Weights of a small GPT-style language model, trained from scratch on English Wikipedia.
Size: 14 layers, width 256, 8 heads of 32 (1 for keys and values), MLP 704 SwiGLU, vocabulary 1476, 10.4M parameters.
MLP neurons of a small language model. Each row is named by its layer, matrix (gate and up: input weights; down: output weights) and neuron, and shows model dimensions 0-255. Each number is 128 + 24 x the weight over its row's rms, rounded and kept within 0 to 255. Numbers have three digits each. A neuron's up and down rows have the sign that makes its largest values positive.
After each neuron's rows, "fires in" lists the words (lower case) most often at its 100 highest values on Wikipedia text that the model never trained on. A number after a token or word is its count.

L8.gate316:129103138082111111143151085146127124095128096146117114134080098173118098151125137156134091149155112128173125096155134120174110138143105145135122132147158150130137114117134128129103123111116131158116112118118160122148136117125130112109136129082133119124130133147064136140153158155095143125094130136157132104105137143123116132147155119108133124165124115146124130138083132148140166138098110133143122128140118116149113133151138113140122110139144164135137202109149109110133116150095116156173132143130127096131093165147102144171135142126128108151182102156155145165106151158150139096138120103088110115112157054107133087082113133069134179170135144067139128112145101103178108152113098141134111081114105157113103149059131107110116099129159155155151141098144117099099070099108137
L8.up316:123160101101110121149153126110155117067122128118121102126120105113143136105074165119136124116120144101122069122130131116137139151149142098124116150091166133151135133127142151122153164115130104114179161116113119116106124119123109137127135117123137148172147101124150150145153131119125130135079114166137128113149108176183107104147138152125141116098094134103130126115094114176136178090113158153108177149108138148119108106116171140141106093130127148183111115122160104113105144137107149099157133142146157104124107119146152073064185144125135101133156121181115171135157155101152132130150134120106136129169120115127129170135160165146125121179155150129156116182130125116156135093112105163095156090163111110084111120120083128119122079122136082116135141142165125140099133158162137
L8.down316:160127135116132163137110106118102147094173142117119144116153200137146124156135139073178111124149108128150108123138161113117112109149128132116120166132106107160099108127193107143107112121095164113120115123136134139148098131102127161118119131160116127099075093095171079142110151077150162131126154139103144094159143163130107150075095110121107141137118172129107014131094110122116131105126127100112141104135168140134130142128097147108134147113108112178106136117104121143141148119125114130126134127125118152179115097156180092093105129113147092089107124105132132086107123129113129087130158174117151139146123131131140153124149148150098131128107134131126140157138159139120147120168114104120099141129141108129094106162123080163130125116139117124100159135133128163176142123163102
fires in: "and" 19, "him" 9, "from" 7, "towards" 6, "himself" 6, "through" 6

L10.gate406:119170135134132129109127157100130138125076148135140142086124168122137122132146149158119145140125123111125075117129146106162095172151113101145147139133110161144139143178064166106091146152161112164142107146171091088136083132138147139114124115094132169148085126129158118135114161104103098110140180138098143108157155120142113151160125126093140150113116133130100134097132153131102154182122117101095126140138094134142093127136108112159120090106144159166105146117096113137143109133103167088115136099140145123133156144118168157109142106113157121087107128145104164180132157097055139136146133112143087101137110148124096152184160134136120140121167151126176134143128120123138107119142147125153155114148098147126122165134120193138140129135137139105122125148180093108137162149140118
L10.up406:146116132145165171121094122147131119141138150115154158101097132133103122116125106159144106080139116091111143084121122125132097115118137080140169147111116096129119112149118120072135144114129127124153107168145133106159122131111132102170125141158113121179123114163133169089132129094123134111159155125177172120130091121118128138131168163103155135089136120117072131104148164169105131109128109124121150140153144147164112135166167090136151128113108149157126118143150163114162176096140132162119165150134114119128137138113119162144119133127134123112122135170152146111100145156122158145123119133150091099155116085101083152095183166158144182106158151138114130139116093100097098175100172109157145109104065130120147158128125165181135129146117100128133136088151130140138124159102151
L10.down406:089138127084137164100097117166121153108091122177144158096128115136134141128158102130131148124134106156149109142149126120178130132127146147157122120117159149108111110145153114100150164101119126114085138109091116084159096131109090149064150136136120145113146167078097096131120106162143109154136067107146101125121162141130119113111131121094109138162093165128129073073088093083172137134088106148103115093124110121127133094140099095186147120119124144130098135103106120152133134138121102136151158135171103144112136143065143100164117160123131122140129115118149104170146082155169140112157123101130128093129114142167178121102130137142113111172143111106137079126116163141147117151112117101112131117167139135135127126108122113127136111107129171120110130163124177104136114145145138
fires in: "who" 17, "war" 15, "he" 10, "court" 5, "we" 4

L10.gate152:112142123119105115132115116115111141091099127124161105125099102139122128168133119076132157114112116091130114142112143085128147117145152175121117147089178145123070126124111141117119135130156113149146106135158172127110135148134135092147120159107104143108138118178122153130134102168112175134087149154176161111131103165128119123153120113093143102119138140155089140148089153109138098104112151140137070125120127172125129111116089157151109120114147138174111138101127149143056145101110141136156108135101137142122085130110133121162124135099111099132077129130134139089168145141147119108101143130062091152172138086119141106132088129111152152124147140102137128162152133138146149101139119117147213082118147143144125130170126113133127118138095141134101147182177150162133149127128102
L10.up152:098114128124130102147141105169126133100117140161132135096119105155109139124119106129156158104127119112170141103160138135094167078114102114152114156126103143123149164137120174110139113108206108169093105122122209152137173114145127082126134158099129138108161143146135156153104108110156097123155097143090091124164138158125114142177115158127084135151107095098149137113138126115107115141146113145137173133137079138155118132166149159087099102114115164173128118110163158110148133147122102135166160137127162095127105097152131105121165155137120155126117147110132124111157116146111147093183134150144102152135157133126101163130159097133113095182134168142127134139095139120095101133130155126144136116153156144133136076103110113098174108119108136132153117121168112133139115145111139
L10.down152:117144104101131163115157127133177110106135125101106172110125099093122102169150081124088137112079135111102127134138137111098122147168142175100103098134107108135135142170141149151150123148090137131136123209089172148104121117107159158159116097148144131125113097172130147123141122124107178131103132130144104123121104129142170141133109178124158151106128131122132097133110174116093088093109144104129131114125125148136140131187091127130118107123144074134149135120137099124134103074075163137144111129127133156106122144128101120111160100123106096116161081148108117107136145146129140092107121118122124153113120124108169115121106076137121133125149112142067149112142132121142112132115086133099087133098136059128116144103146168138129119131138140140109091075109105129121177137158139
fires in: "him" 33, "them" 10, "it" 8, "himself" 5, "uganda" 5, "azerbaijani" 5

L2.gate645:108130104140132124178117102114107133127140148170152113152143113117121118168146148114132123115111138133163140152134127151141121130132096104117123137162095125142101135101106123134141135102155099167158070136164122106119110179107123119152104146127125102114172135178132108139165121171128147109155127134169181154138102151207141122157157141176109104109129111113147150104151146094136128118153148111095085142164121147154171145141118158148089080145139161142130127129126173111105127149101168151158100152107083132154118129125121150131091164167144124120154108107110125126144135132141154127117098105118109157125130142125168174179109156127128126144128136130060153160136127083165126083060144152121166097145115125155106133181147098139121114133118099115117147132152150112161126106150139
L2.up645:139139170133133139132145119117144124127142122135112106104115109107153123096102134146122140133095117095104143149102152140148143144106135111147140137117123119125120146153109106093088160140129157134109128199097140111141127177089159125114120108105125128160157173166121142138118096143089163175144168111104109135087057128139124142167125132136099108133148142167123115159130150097129100156136136136118158092152153112162159096120135122124155111107118143140113132128133089057101125115112166173169184148146155129129128115132115145105108136173135113122093145108132146146087106166155112184120138117130133148126098131083135136112089140131101163124161157154106144102125133135132140149115124081092156128149126109139121070145117118110141161045138099118148117126161091154107180154102135
L2.down645:137084157134138112130121117109142113139086123093096101100115120125148133068169138167106143101108158129140148114135136128156171115107124135135099138138165116138166164125110122092141091148153109128094122076105119165146117132124146141126135134110117093098108112147129157132129131121150140120114116121114137146095141106088135122147145118166150151141108103124115220150131125129143142126087151154121142102115112118084107091114149130131127132126153103201121118125130096143113102123151142163119135041124154100108097139129133127171106115120090141105156135102144092139114099132150107137128158153116121114139132118131119128080117133103134114141120137139125117131131121142129108200171129140139135156100138141116158081092098131145043172084142131117112087123150185124108141093085134
fires in: "s" 32, "them" 13, "it" 7, "of" 6, "before" 5, "than" 4

L9.gate234:154110146126111157095088131175122135122123118096110111091128096094110103101130094109130121128136084089125134156094102106115144122116154135168115129122099105115119117112137146090156158124145140125178095112106109096127125177147118078148137123137118098122156162119130175122133115123143125151130123077134157171164163122156102081117162118136131135171122128153111146127126153108147126120142138105106144136095170162137117124101129132099142143109096144131077124135172083125137104175160143100109153129135151101156156089111116118083123153159146088103150136152127125130142091134135154156140155143144124076094143132136128097153102172103136149132167142109133151138090113109141152107102145173168134128126141138115166113107101074148121119096157117171150124170149172160139144131079081
L9.up234:167132125070162115081139093145119120151084093115154127117095152116135109101121112098118072117131083113112143143106167127101123105140128143111112158127087170082100130137094103108115099100108114162141118123114135143151150167153086127114154103104105102104112119197149114109105113121133105081117108106159146134115110095127104111091140114136128133108092126077121125130119129125135146107126105162110116154095164117112144130108117129169134095120126125135109140175149134116095070137149080147102116131137120107140113075096104135186124162131057113126127113141127142129138117119158126134176142136145154127069141127157119148107136126128135132129163130147116168137117171060111121119097095108111127140092108157103132160121124091120112179111131099119116116139130103156104145134105138
L9.down234:094164192114144149167109091154140096100140140095097159094157082136129121146152129068105131132114079137103154138124128122158132137118145144158100163117133143156127172123108135139144120144137219126127114121156128103085110147092136139151100144166100094132120139116113172155112116130140089166141141147152123171138154135139139137149125149103149121129140142145101023060121139122147093129143130165136122136135117134137123140093115143147158147142137163104111154134124130138162128140141154143137122126126112123176130103126106132078121094167121128144169120105124163139135106139095119152134121144120136140155103119120122134088123140131126160091124165106111128140111155151117092141143169148156157160118137130120151072090100150116128130156141136154120068136128095146149121125108130
fires in: "david" 16, "charles" 9, "thomas" 9, "stephen" 6, "samuel" 5, "edward" 5

L9.gate575:111087114103097177153140121155145185161143147142109123078122086130121149133083121137112134147150135109164123099124135145110111104166122095143086141146116075119134134137117146128076161144149114157173122115136074125131098145126129094159131148148118122118157161122116133116146154126133072141134128112127150166170091119132132112126164118116159101108141122112122102109104145136125144082125118144136114157177104101118186095129134118162088120140181142171153068153136107148133139106129129139086122128103123143122174114149104087139152147122128128064131124126112104120110139150110115131152121153165145148127170146136108087127117143096151129121123131136103191117135150147129163125129104085161135113119150134154126194156127130121105141148093068146168152100140123141102128118105129
L9.up575:110150113121151120170138098099138150133152170140124140112132140095090129115159106114122103152133096159121128116119181161157174100132131134141141153136127143135127116116133118151126164167141130115141116145088144133149055130211099092123089142156148115099146127145145138122132093143103124083118127120094116134176116127088131132121149101141102130145141144141158113173087127150132183141138071131153162123116126110124113137133126147146130116100154151143135147124149131097126147124120179108118087136112130116107137116130161102115085140104129094105139135103121165074079109115146100107133115093127096116070126128126131118128126185105139109135130087128146136080143127131108092093118090123108106114121161123068109106146166083088125144129165123098136136121095162075096150139138116
L9.down575:175135135118111121123123148134097126087126113064109087140100126120113155149164129124082133116147123123102081110149122166122110114095113121116073119146126111142099095113110098166104150125113134114105154130168160131174127153104146142162094131165144117102125145115084123117156123129141106153124122109119163147110097178126098170120081172109108087161087113108149122081182089173149133115142126098115118121133124106090144135141146131145163155147102059144089118109109128177145143154102120094134138123135161131148113152122146104100088131134129164110109083097109105137130111079116121133111101127108125140148147162134104117160117102123127140101137132092136126141096129135111118130137138115147109088180147121156156122171142156139110121141156165097135154117163103100099091155151112
fires in: "of" 57, "summer" 4, "california" 4

L2.gate681:138160139128171119117128136107109128125131104119125107175120202150101145138105149096133116151137169141126128100138140139063126174118185077147106103143119130095121106174137148146167115119115123086099128098087155137144178143154097085116136089102148097109108141139119157125135124163135130159142148149105168100104169126143110137112071146102124120131134141182170109126097127122119104169095122120151127152079127129137130123135109111125129125134100146100132105150107129137140138126154110129112134158172085149108139124111092118134121168134125099123128131129151171118100151109110157145143133092103102146134159142078115117125117092146139120127096171109146139078163109122111152104106178148125133126142092157123116119075113120099145106154098109099091125089128142102108123160078116
L2.up681:152140143105163179077139143113156156109119108100127107106100132124143135123129149163144110100160100098147135154130105089145114127164127154121126139135136119145145134113152117143107190167137103147115151133139135138144145141141167152049136139151147154110125114115147146089126141137144121105143134094098130115127109105111149156166131153135129133153132084112145158119078133119114155152123143104128100109116189137117135087127163147164120156158178080106117110077147133091110114101150121158099098109165160169145121151118102124084121142123141131151127098167135161125151127165172088117133104090123108114117139127127126129132080139130134126127156135107120129171140119134127081154142103126126140109094144113153123113128110059126125110150118121132131124119087095174152185120139047
L2.down681:122103085177167120145148144114140133152124118191115118119117104108101158169135126130094119118142120139154138146125125130099159140124090148110083145117133141151140180163134156158143099131159064130114151144147117085125128120102177128122125118123153178126133104107153112128137104119140146120131152119138149128131132140078128160201129109134110143101152162086115160108150122108123150116143148134123127144148134116113170118093115121130124160114138092110144106112137093103124117139156133122110129100101147126107136160158145107097107139154115126134152119157116104143109140139095148146125129116141143138142108156118098148109122109133095130109104139109114115140091117116139141145120083147197124127154052101114159100106045148155164142074102123128105222150135097101140150136135130
fires in: "and" 44, "in" 6, "annual" 4

L9.gate363:091109116145104145138138092117146122113135108125130125138163095098136187136117140123169089119151115099103146154123138141107078075159154145131118116140120121133114183118122136160120086120149105109090125125135076118115136138150067082136115133111082098143124164114114103127166105104166115156112067070136124090182141094172154158165129151143115109121155105132145120117127158138105163127112116121116110147128132135118126093109121135144131131146132123140125142113086121111136188105160129141172146117148083147142125085104140104132099123131116163130126121118136118119115107139091077062132120092129157170158135112137134116102162112107113100136093160115138133151145134142158130133159166105110087091095100156140115134134108134127079146169101148108138134089153128119117162096145126
L9.up363:122183085095117113146161137119162139123119120168122089136110151130133114110118185072106112117104125125121092142133110112113119083128082105130094151183102167099104112154086104137126118118070104141127112092143129119104145163123142140117097098093143118107106102098147108098192118127115141120099158170110158114086154153141111105096138103080124156091135112186146130126125160113178122097128135127123150162154142123144139142143137128095124147136096121126117130155115163113109106118137129118079110117115160146122101126149114092114132081163150140102116141148113084145095138182128154093179092169128130126126146138118134108108085096142139131122122139108109167124123102144146146078109141103103145121150107103101071146102139127105161132119108112125147132139130090118130115121152134
L9.down363:117161148153134133120144135097122142137105095112140135155150131156118113145179128141134117114159125136129128131132158110194109104099129160096102118130115105166113120164112088164129134115146089119121157106156112179083113149112105118144142141132139086128167127083106148172170141138154145097083175112140108143123113124127100147158133115137123106144110155132135085099139148094145139153098109173145123176126169106135187132100151118129117095100143140103109154107125147118142152140132105148123149130135107206165139127147110154124130138094140165143134103141156107147153094081117158117093118085119146127141113123146140120107086120103121118148105114109112131154144102191122096149150130091154123150086114143139122113178071127121096119171126147150119181133095125123105140121088148
fires in: "several" 26, "large" 14, "of" 9, "other" 9, "various" 7, "limited" 5

L10.gate598:121100139100118113160117132116118113174163141155124144117136129165165115105142137128172106126158093076148148089172153123129159150124179124150099177094114106136146107155159123117164119123118121114141115122141134136170124129183098163148133131163108095143121073131082118123138163087157122111151162131166149095115128138169117126114092096131124113092079137146134128170140144117132140098109117130133074143137142125121141165157083099140130132124146089143126139133133121125188112105137106162099127123158135171112105096143098137143124149116146156103124113177130065141156108132127147132159140138117133092112150130158088115133194125096125149118152153104147145118136146176114162121161115131160088115139111115167149187109162102108108131136120138128108121126154115126147145121102084
L10.up598:129119141053157127141133146163098146101151151101102139125168105138149114127114135147128086133136133137129114103057141109090111110177123099130129127115162127105140106143130144119161128147136111110136091124114127099145144132103114123084138152105096103113155113125113147160118110151088174168122120105134116153135102122096103129114123140119121157130105154129143116130163134156123131129129093120111138138125112115142105171107133124135153144106140141117160162111156130143123112113083126164070126103106158166142129137188171118108105140148132144122093160123103118109145104120101105081140123136133157136127106187092132113148170161145119067157110154113186122143131095143119128139123097137175144122139085147164077114103127123125138123111113148155212091101094155175118133152115093
L10.down598:073135100100115137104177156143133158135143091092106153141118101101105162106096137130119129130148168154106203108144132089119153160132137124156113128140146136151111170116172101144109124126112074119131127062122104125104135145126148141098138144120148128151139069145129125075096130121147123123116123123132138119105122107131065114133117101119130169101153078110141171125111101106098159134140131147167171128133135150146126149135097090112154141135142146151100128132136156160183163118090099105123093131107116147145149146080141109110140120134108109105170092128126106136125141095087129151108124137124153093106148083110107125160131128128129112131110151106140167135137131149133130147102112070135114102121123158108086134094138155086164110165152119142082171115137113121082121148113092
fires in: "of" 32, "by" 11, "description" 8, "was" 5, "under" 5

L11.gate620:134093116151145123110166112129129149125140149141161121134090164169137192142129116108121139103114133146149149117124129131143095159118096148065095086088110128129146156138170165087155113140137128157125136164126105115178118158162106123159134122098113123105131152139107103123119118054116134122111162121141162096114156123127107145150155099129116095112140126142075143126124145144157119106191097077130126126113074149133086122157097113155131146135140136111145074071169142117137138082158138149126145146147127144105147092111157135104127153104104162121117117158097155140112118116100137102151132168103117129128120111151127120100104164153133104130192156161189120128135107129105162104102125102144130129124127106148075159081143119167127144124130133145103109148125148145147131139133106
L11.up620:082096138126122140135130137133181122190123141144161155115116183182128154120141093110141109140124142143121165125142118134176129126113102108146081124125092128161151137143159128136126124150105141179136203143131149092142162114131092112174118113137136189118167115137150135134081087122130168169145180106135150134077122119105106146124120188145125083111124127150123121139123101141121121101106133134137145137135114146103151104153125124161117141082143116134156107129155161123146131089112126143132159172137114116127141133132147106150156148122119178105145128140142116118094142102141096146112100127141122153120091102184162160134126131157119104137135142157157139143096126132159088073122126118151174158127070119078140168141113096120127164087116118124119105104117126097137139131131122
L11.down620:079121160126122106149141085126116084078119161112089139080132123074102136146119144132108084141091137140151173114115122105129116153131154121120136155086117148127111136114166097168129127130164150137129126055146130130075096145108084117113130133115111142149173172131166123189154121148134126133160087091132119093128125133081144173111130107116126142143147108136138063103162129163115147124144118135142107131132154142127161119143139132138152142098146102132159152139100135126133098127106128137159123082162084149128109140133141193129171129151128143152132109117136133123132096148098121163144126140116146108155148122135163127133151100089144138139059126158139154157165140144140140117163121098118111121119115108130116180110109106111122098126122139115116074106144170147142124172107093
fires in: "he" 41, "who" 23, "she" 13, "had" 7

L2.gate6:114113139127168143148142124165083133133132117135164125097132107087139136136128180144165086095139120110106088113133147080115111140108156128126141130148113149179132108142107164121142149117141130164138140110102142161145088171141092156094121132116143134129148164104146139105108097133191174149125088139133113115108116085097124134159105149080094125082122178104158126084112143130149112144156177126124109143114114157107146143120107134159147159110134122157163104101123143105154164136137149154121123141120090159128077141111137102112134119142150060162126138115113118188115103105175106143122109129119116126129120164151153126149144160118109151157126138139150173145139150124132130130144160120160170093101123087114143143180115133097148087137127109114177146110086139096125127141163138
L2.up6:153132133127123116121159090137141148172150130165153123114118102102148122142150097139138155104132129136126151117098142143115132130163153127098145146147105148160128083084137147109114112133119112150143129102087115073105127147092106152119110145168115128143160161159155145138114117113152143119102125123134106149147118134094161127111133148125104125108148110090116126123119099125171155118133072123114096133211168114083145107125128118139124145126094105167082133098131164124142159124146159099118126151101112089120099131132165117162137119130097115143203146187137159140152118132152125135125137147082129114131124129089131099117137099110130132210142131123126089130145095146145081082073146127157098108153115093095115123094110135103084161127197117181124126119137126122138121126134127
L2.down6:107121136120125146098115145157185143107171093119139135152093158121126125124104144108116102107129138153105116124113065119156119143109125132167127195098148094126088135153106128138128148115110119139129082125155163137146125117114153105115152135096141138118098140148105144149117101143110159144117130126157104101160188160129154103123141128164138107139121157135125164167159147131087139147122140084120099115089107131150116150135114144157140115122170113069143205129144098139139176137143120112156155153101121154107154107139088148099147176133182113118128076099089121117159110132156121122133149163127138137141130155168154118154120141151123136094160103156107144083150156110119114104184141107129139158112123135118185151114105139130164127126129078100136103141126144131167151166129118
fires in: "0" 23, "such" 11, "with" 10, "home" 7, "total" 5, "female" 5

L2.gate669:091126087156154105095094103173149128121170123142166110131144135124143080112129111126140157134151118148102114106113175110132085157145112134107073126098143176129151132108117128135101130125155129146166163133115135151135116167132164129131118130166135183087131097141150117176105143097108099125121111126140140144175186126130068106117103083154157109139111100082106139118107097097132158101142128112096119181110138144100138151129144131130077101142076122134116107151089162151113126100069136078123135130113154115133107133124151110128102106128153113094143143131124126148094154145107110093148102118117159146110130115134172127135159113127120091110118096119132138135129099118089131121122111102118114112164145114169116126182158094118098096158120181156099137139113132122114155107157130
L2.up669:174134153125116112130142111148114123113156096123143134145126151096134107104154144095138149117127115154123132156124107154133134144089129142076097145137168177148132142141120112086104161149143118153130116131119142150096115114094088175169069128128140149132120152152116084126092112132098120157097117156119110147116131100124148141130095154162107128113141099158157118150126131144129116133142103142164085109098107157123099115120129114119084073129122127135141169094153122131141159042120129145140132102173127135149140095085132167151191157137106156144105121125109124090119106099140180115078112139103141162087110154130159139122123094113123146119147168167101091123115099143164118096153144150065139112107128104138103154103098090129099137154121109147129115095144110156159131104148115
L2.down669:101112154141116119098103181138086093127176089122135119135171194135151129122156168170153116131109135163106148100108113109135119115153089152094103096169161135142125108146129127190152112117138141110141164111147131167142108122148177104130143106148118132104135157109109138139158160166139147123161134128123123069112118113135091092148136122119137127149090098114123093137116094147104133120095128125142121132170129094096124148106152178104096157123166101147114116152117134103145111123161136119160134160133142127111167074170095119174111107140078117168131122122140149168139121130153132097111127129144109137104155121097135139104135118154112126118153109115123104105151087120164121146121183142159175151124127143143129131137136106101143147092136133138074129162089155106144119109168084
fires in: "was" 34, "had" 17, "were" 5, "is" 4

L2.gate262:111141138161126154133194170154101134110126087111169130087117134120131097141169149154073139151098104154116140139125099177122117137107095080105084126134155129143156151078170135122094158135109137170107096136112145139101090127109111164159084128163172139127152141152138113133125111137086123119122116169142153152136161104112153134100083145197133092132118099137149149128089134158105117102158154148120143110147129122098144142125087097130097140134172134168118166137133134139159124103134170115134157124107089130127172144127111142154082118179114124151118118120100150113114137147107142131082114119116134141135135154142168172106148115125100127126126136167131138133086123132143096097123132128128144110080120095175104137158132106107130142125131136151132125126148184162155106098118151
L2.up262:129154111158142100106131096147129129111177111103184143111092129134084117096139125135097119139111115127125140112092130142123138139165125124141103128118169160126176124105154189131073109124178126130132130151154126181105105122109136147111097132139140174113084093131148140096115175158094078138163090108152131164069155168108097148159111134127152108144126134118132134121096079133120117126136130097096160134111071159097140150122125151106142147112152103133165108144117135122105138094079119092111122141119131111152132120121134175131120129130124159158089117165096141143138145152131146116141134133126142164154169172144168137123104167136146143117139112135130129142115158116134121128150103177115175111135153133132111094161140109093107143147095185152116113098124146141180120139111173
L2.down262:103153087141095140107077125089106129072114118118132126082137133134138093132136137108166124129121154091157111121135161117127110095190079149111143093144129164102148145134105113132145129127129178121143104068155169138159153138155127082130140126107156121104125108146151098126122133128112124135146144138116145116118153122168113103149112178115136111126129144166134056137127167154151096116105120062132128114105148132113087156086147183095112142145150132141130087133129144114141093082185131122150090164133143136120116076147129135148137159152153114164121125199150153121155140163114140143126132106129114130113124104114131108123135116169139114101093142143134108114149110109135137134161090153133129119109104161123113150103133094110134127104111110105138161099103181107130142099118174
fires in: "had" 21, "is" 21, "has" 14, "can" 9, "was" 9, "would" 6

L2.gate207:158121131092132132180149152151135121128142125125138173163103131159149123133080131141161102138090116135144144077127133132167124138115109104170183106126130144135165139157119134135078169178142142134112107154077103144168145082141139140171168102150110144148102160155152135155160102097139153108118131168128104121161117115119078131109099158108126139139142109146111158128143136145157129124127157140148114110145120104131147141137128125144138119148120106133104176142107153105149138140097176168114151144098112153138098122109117139138128135110155071156140142097129151117114101105112119107124146146133140142145096114081161139123172136120085139176136168191119156129094109133112082154122113110174129135181082165134139157133130094086125115110135144137117109167117117112120108129075103
L2.up207:092124166105176134127141147162156137170122123105141115124152058125167134150104108146142149088128099133109107176146091129127118124112168132126115136081132120143132118100131097120114150112128093137114154116108103075159132133106079085176149193112128129150180144118127116115107135107132109128073134120156091122159147130131144109095124153114138134155148129125115173134144110154118138143156128149116107148149161141106142097123141107140159093173135155104125114128117116089174117131137153167138126134104151190105130152112150133117176143128155133115134163149109097137156135140140103157117170142152144137127154145153146122126097118119147105156132139152104099139113154123121159119173116093140093137108071091181163115123083154114131079101143135127120141100103118115091115119154081
L2.down207:078155159148114112110126101130135150110157108134164124140123131111180120140124147124113161114130144163162115141094134129118145160155129129109166189111121100112126160135104098095130146125165049119115139148132131137144130116097114167148135163153165131118138117133112127151116135148087113176118122120118152070126105130109107127148120163121141115137139145116165045154099116119123138153158122133119104175134131094176107101123127141164138159117166138115114106120149097107139128109153117117110157136134121132077171133111161124084195167112145156126092141132095114140138098117131145082111153122114129144143114165136167100138122111116105139119161116095154081146137108126151170097080137131125120093118123068122143096121122126163139115133128116117123198122131137169121111167145120
fires in: "and" 52, "with" 7

L8.gate451:124131096091124151112167149121110118117118147116138119158098117174148179171105106112122108150115091127148116140157157099110092108156134097145151155149092152101115122123092116114140131096096112119138145165095130093106150099211079217128181119112132124143111096142151158131131142145101102128095136139140121146170147116120143146110135144133119173110092165157097109126124082169206119136143159093102161176132116143172150121145125150125145137103139109152109151082118107097119155150083155109123150160137155120112132103134114131116122096121095132156115108105142100161125103114115115137130118137123125100116159137127128137141127125115144145125129179109145157128139163159112097128125136128147142134130142118087126119126112099093115119143158138099104124138146144142161069129083139
L8.up451:120142105122162153142140166140142123120122113116112110098106151135143101151133128152137122129115143179112122164112121132112098121153121124163147147128109136121109133146152115107132158106116118154130168157113166134064138139136084157143122103150101093092149109129137116103095151167114122122104186138143110164147137167173140118138169171108137144131112146116126118150122102098130101177126107146095171143105107116131121134137149124155127148121143059164156102124100165124095121138073152142138098117098145116176138133101105158143169161131166149118135162091114135164112146120121149120144108121123165099116124127113045151124183080102144114189149121116104135119080171130116086090158140116115167126114114119078104128149117122108118110104150144129122147142092110164146153119118135
L8.down451:102135142183131121145113117141126154134128181100136138167105114146115134155131152150136141152083120108106109104124152108127133162110109111115126112162187117097135091114151167135123133156129189138128107116105146129132110116120150143119135121119111091145083109121093123162130169137172120165148149127149118147183105118113121151103171149168067111164159144169110006112147111142136158141116109130116115118122102118111120163090102141140117132152152142129174110129108118161116155121128148126155112111075131098141151149114120088124103169111139160141131121126141130113095146106144087130124131135106102104121092121090144137089119134110131159129143100131133124140124092102110109101147084115138100153115109137152099125127158114122105126120185115142123081118118143140163158086110112
fires in: "since" 23, "during" 15, "following" 14, "after" 14, "until" 9, "guitar" 7

L2.gate422:141133161143115189171100119122141123122133146192127133132110128110118142105134090094082145173155091131180153102098126142116178157175133123139164120111137137113137131134118134183133175110148117134154082125133154135161107148135157127106156138148160117100125103118092126155142090151140155140109170160144156117114148139132122111131156107141183089137159173138131131114093167142132139160127143088089117137155113111101120180130157105150113113104102151115128087154127116111083162131135146152072154166116134187081116125116133103159122119138101176152152106100171148110115155133090149130103093137141124124126115130148155092146099116123150114145114123137125142107116112165145143141115126133137135111176127161152108108099164116109151134153101140102092109119154136131150102152154118
L2.up422:122140127145145132147117114123135140136121095126155130142112099120128111123110144156079105085150146162162146075124098082167159168125133132092146089121149141104159151146172127148121150127119119126120105111175161159156162104186147119158122094088125154148148119142109147163120137150137146137118128092125150125070130083144122139148146114130134091109155116177140150140111166123156114125076161090141119130104149098130107104109103146136066094171177143124107122113153167117077150158126150136102167108130115116107112119111122095169121140088113142138146115122184124205107111143117124155108124128133119136115137129135159144092138104137127129118149117105150118108120143080138085099127089099114149140123154122145174151115131144126145128182114123134093097118157122152130141163095144
L2.down422:168143137114156144140133143129176183133148139132138149119120130107129124139139114107121082120160093084119149116116118116144113134135127135138113085169129144160122128145073076183098173132172233147118100106145129174135124165156161101140123154125111169130158181160117110143127119119114141170058139123111151126131081103123150108149131127123123150128151151154148055112157128113131129152116125114087098099108146129113144132116096123164145076147151101154111113083101140103115138130151130109103130136096131165092127140121126100128089113114158149150105119121160144129111135120120129135122137105152108110129121099151106160168124098141134131143124105106098165157139131135142093122103143135141138085140121100096137155134127128080125156104114122170116097139133161146108135145105144
fires in: "new" 27, "air" 16, "news" 7, "brother" 5

L6.gate428:113138153137133147127130154121147143103123140156130107138106119132132145129155132071109128137111116097139080161121130145111124137125072100090124124119111133156140094160094139169106084088125134141088114141120140160075150126078128122134112155159138147117161158132112121116069153116122156100069182078133123122104140117142086148101128133125132169143096107097143128132144155137155161124137133125121129157097131181114115090105130114127122155147150074166121110139121158170085143122116118148150118129148080134137150125123147085140162133119142119156147160104096178154156159095147099100097090175144153135173114176112120128160131143142122146151162139128169109127136105151145092108159133132166146111121117098099096107110130085147118135158119090129131110100160159106105093140142124
L6.up428:100111117119150098158122135169126124099095179167151151138106161120113128092148132124151116134088096152102161124147126106176130104112113149096065145149143167116121128184110098129108140110126138086154123083109134148156142164084198128173091150115098151133147127124155123112136110135196162121155088114152130125130070133101106125136169126161130115141123137157174138159166135156166127117097160118157101126097106135105133128104119164148144119136113126134101135116134117130151110120090109092140098163099145120132163120107117101133124093105135105117107145165107142127112095189125103170142124096127113121163134123122107185112114124133130175119169148102131130105124132123138096120117116175123132113143099115132156114108119113097096138113077141136139137137110172126145108132123095
L6.down428:157157155104137132125171105106112144107166094161131133128120104107142185138160121131123164126134111108113107133139092142111111145103139130113116174126115151112152144125127139102106170162138137125136155139108100130126134107150122173129193132111163122137114122143051105155092187168171161165107142130116104171126134087119123109172109165141180165156128124162129096175143158146090115110130117135102116153141131150123118095117083119113155134153121120098164106134146091115131115137169112145125109122135136131115093092158141129118095165146113155154130156123139140143175153114140136124114155088102131121072098169138150125182133119119123179122172147101124098085103112123087105092100150097165130086158142128144137138126131153131108114126116146143121141140113147122104135116124162
fires in: "yes" 20, "announced" 16, "young" 9, "selected" 5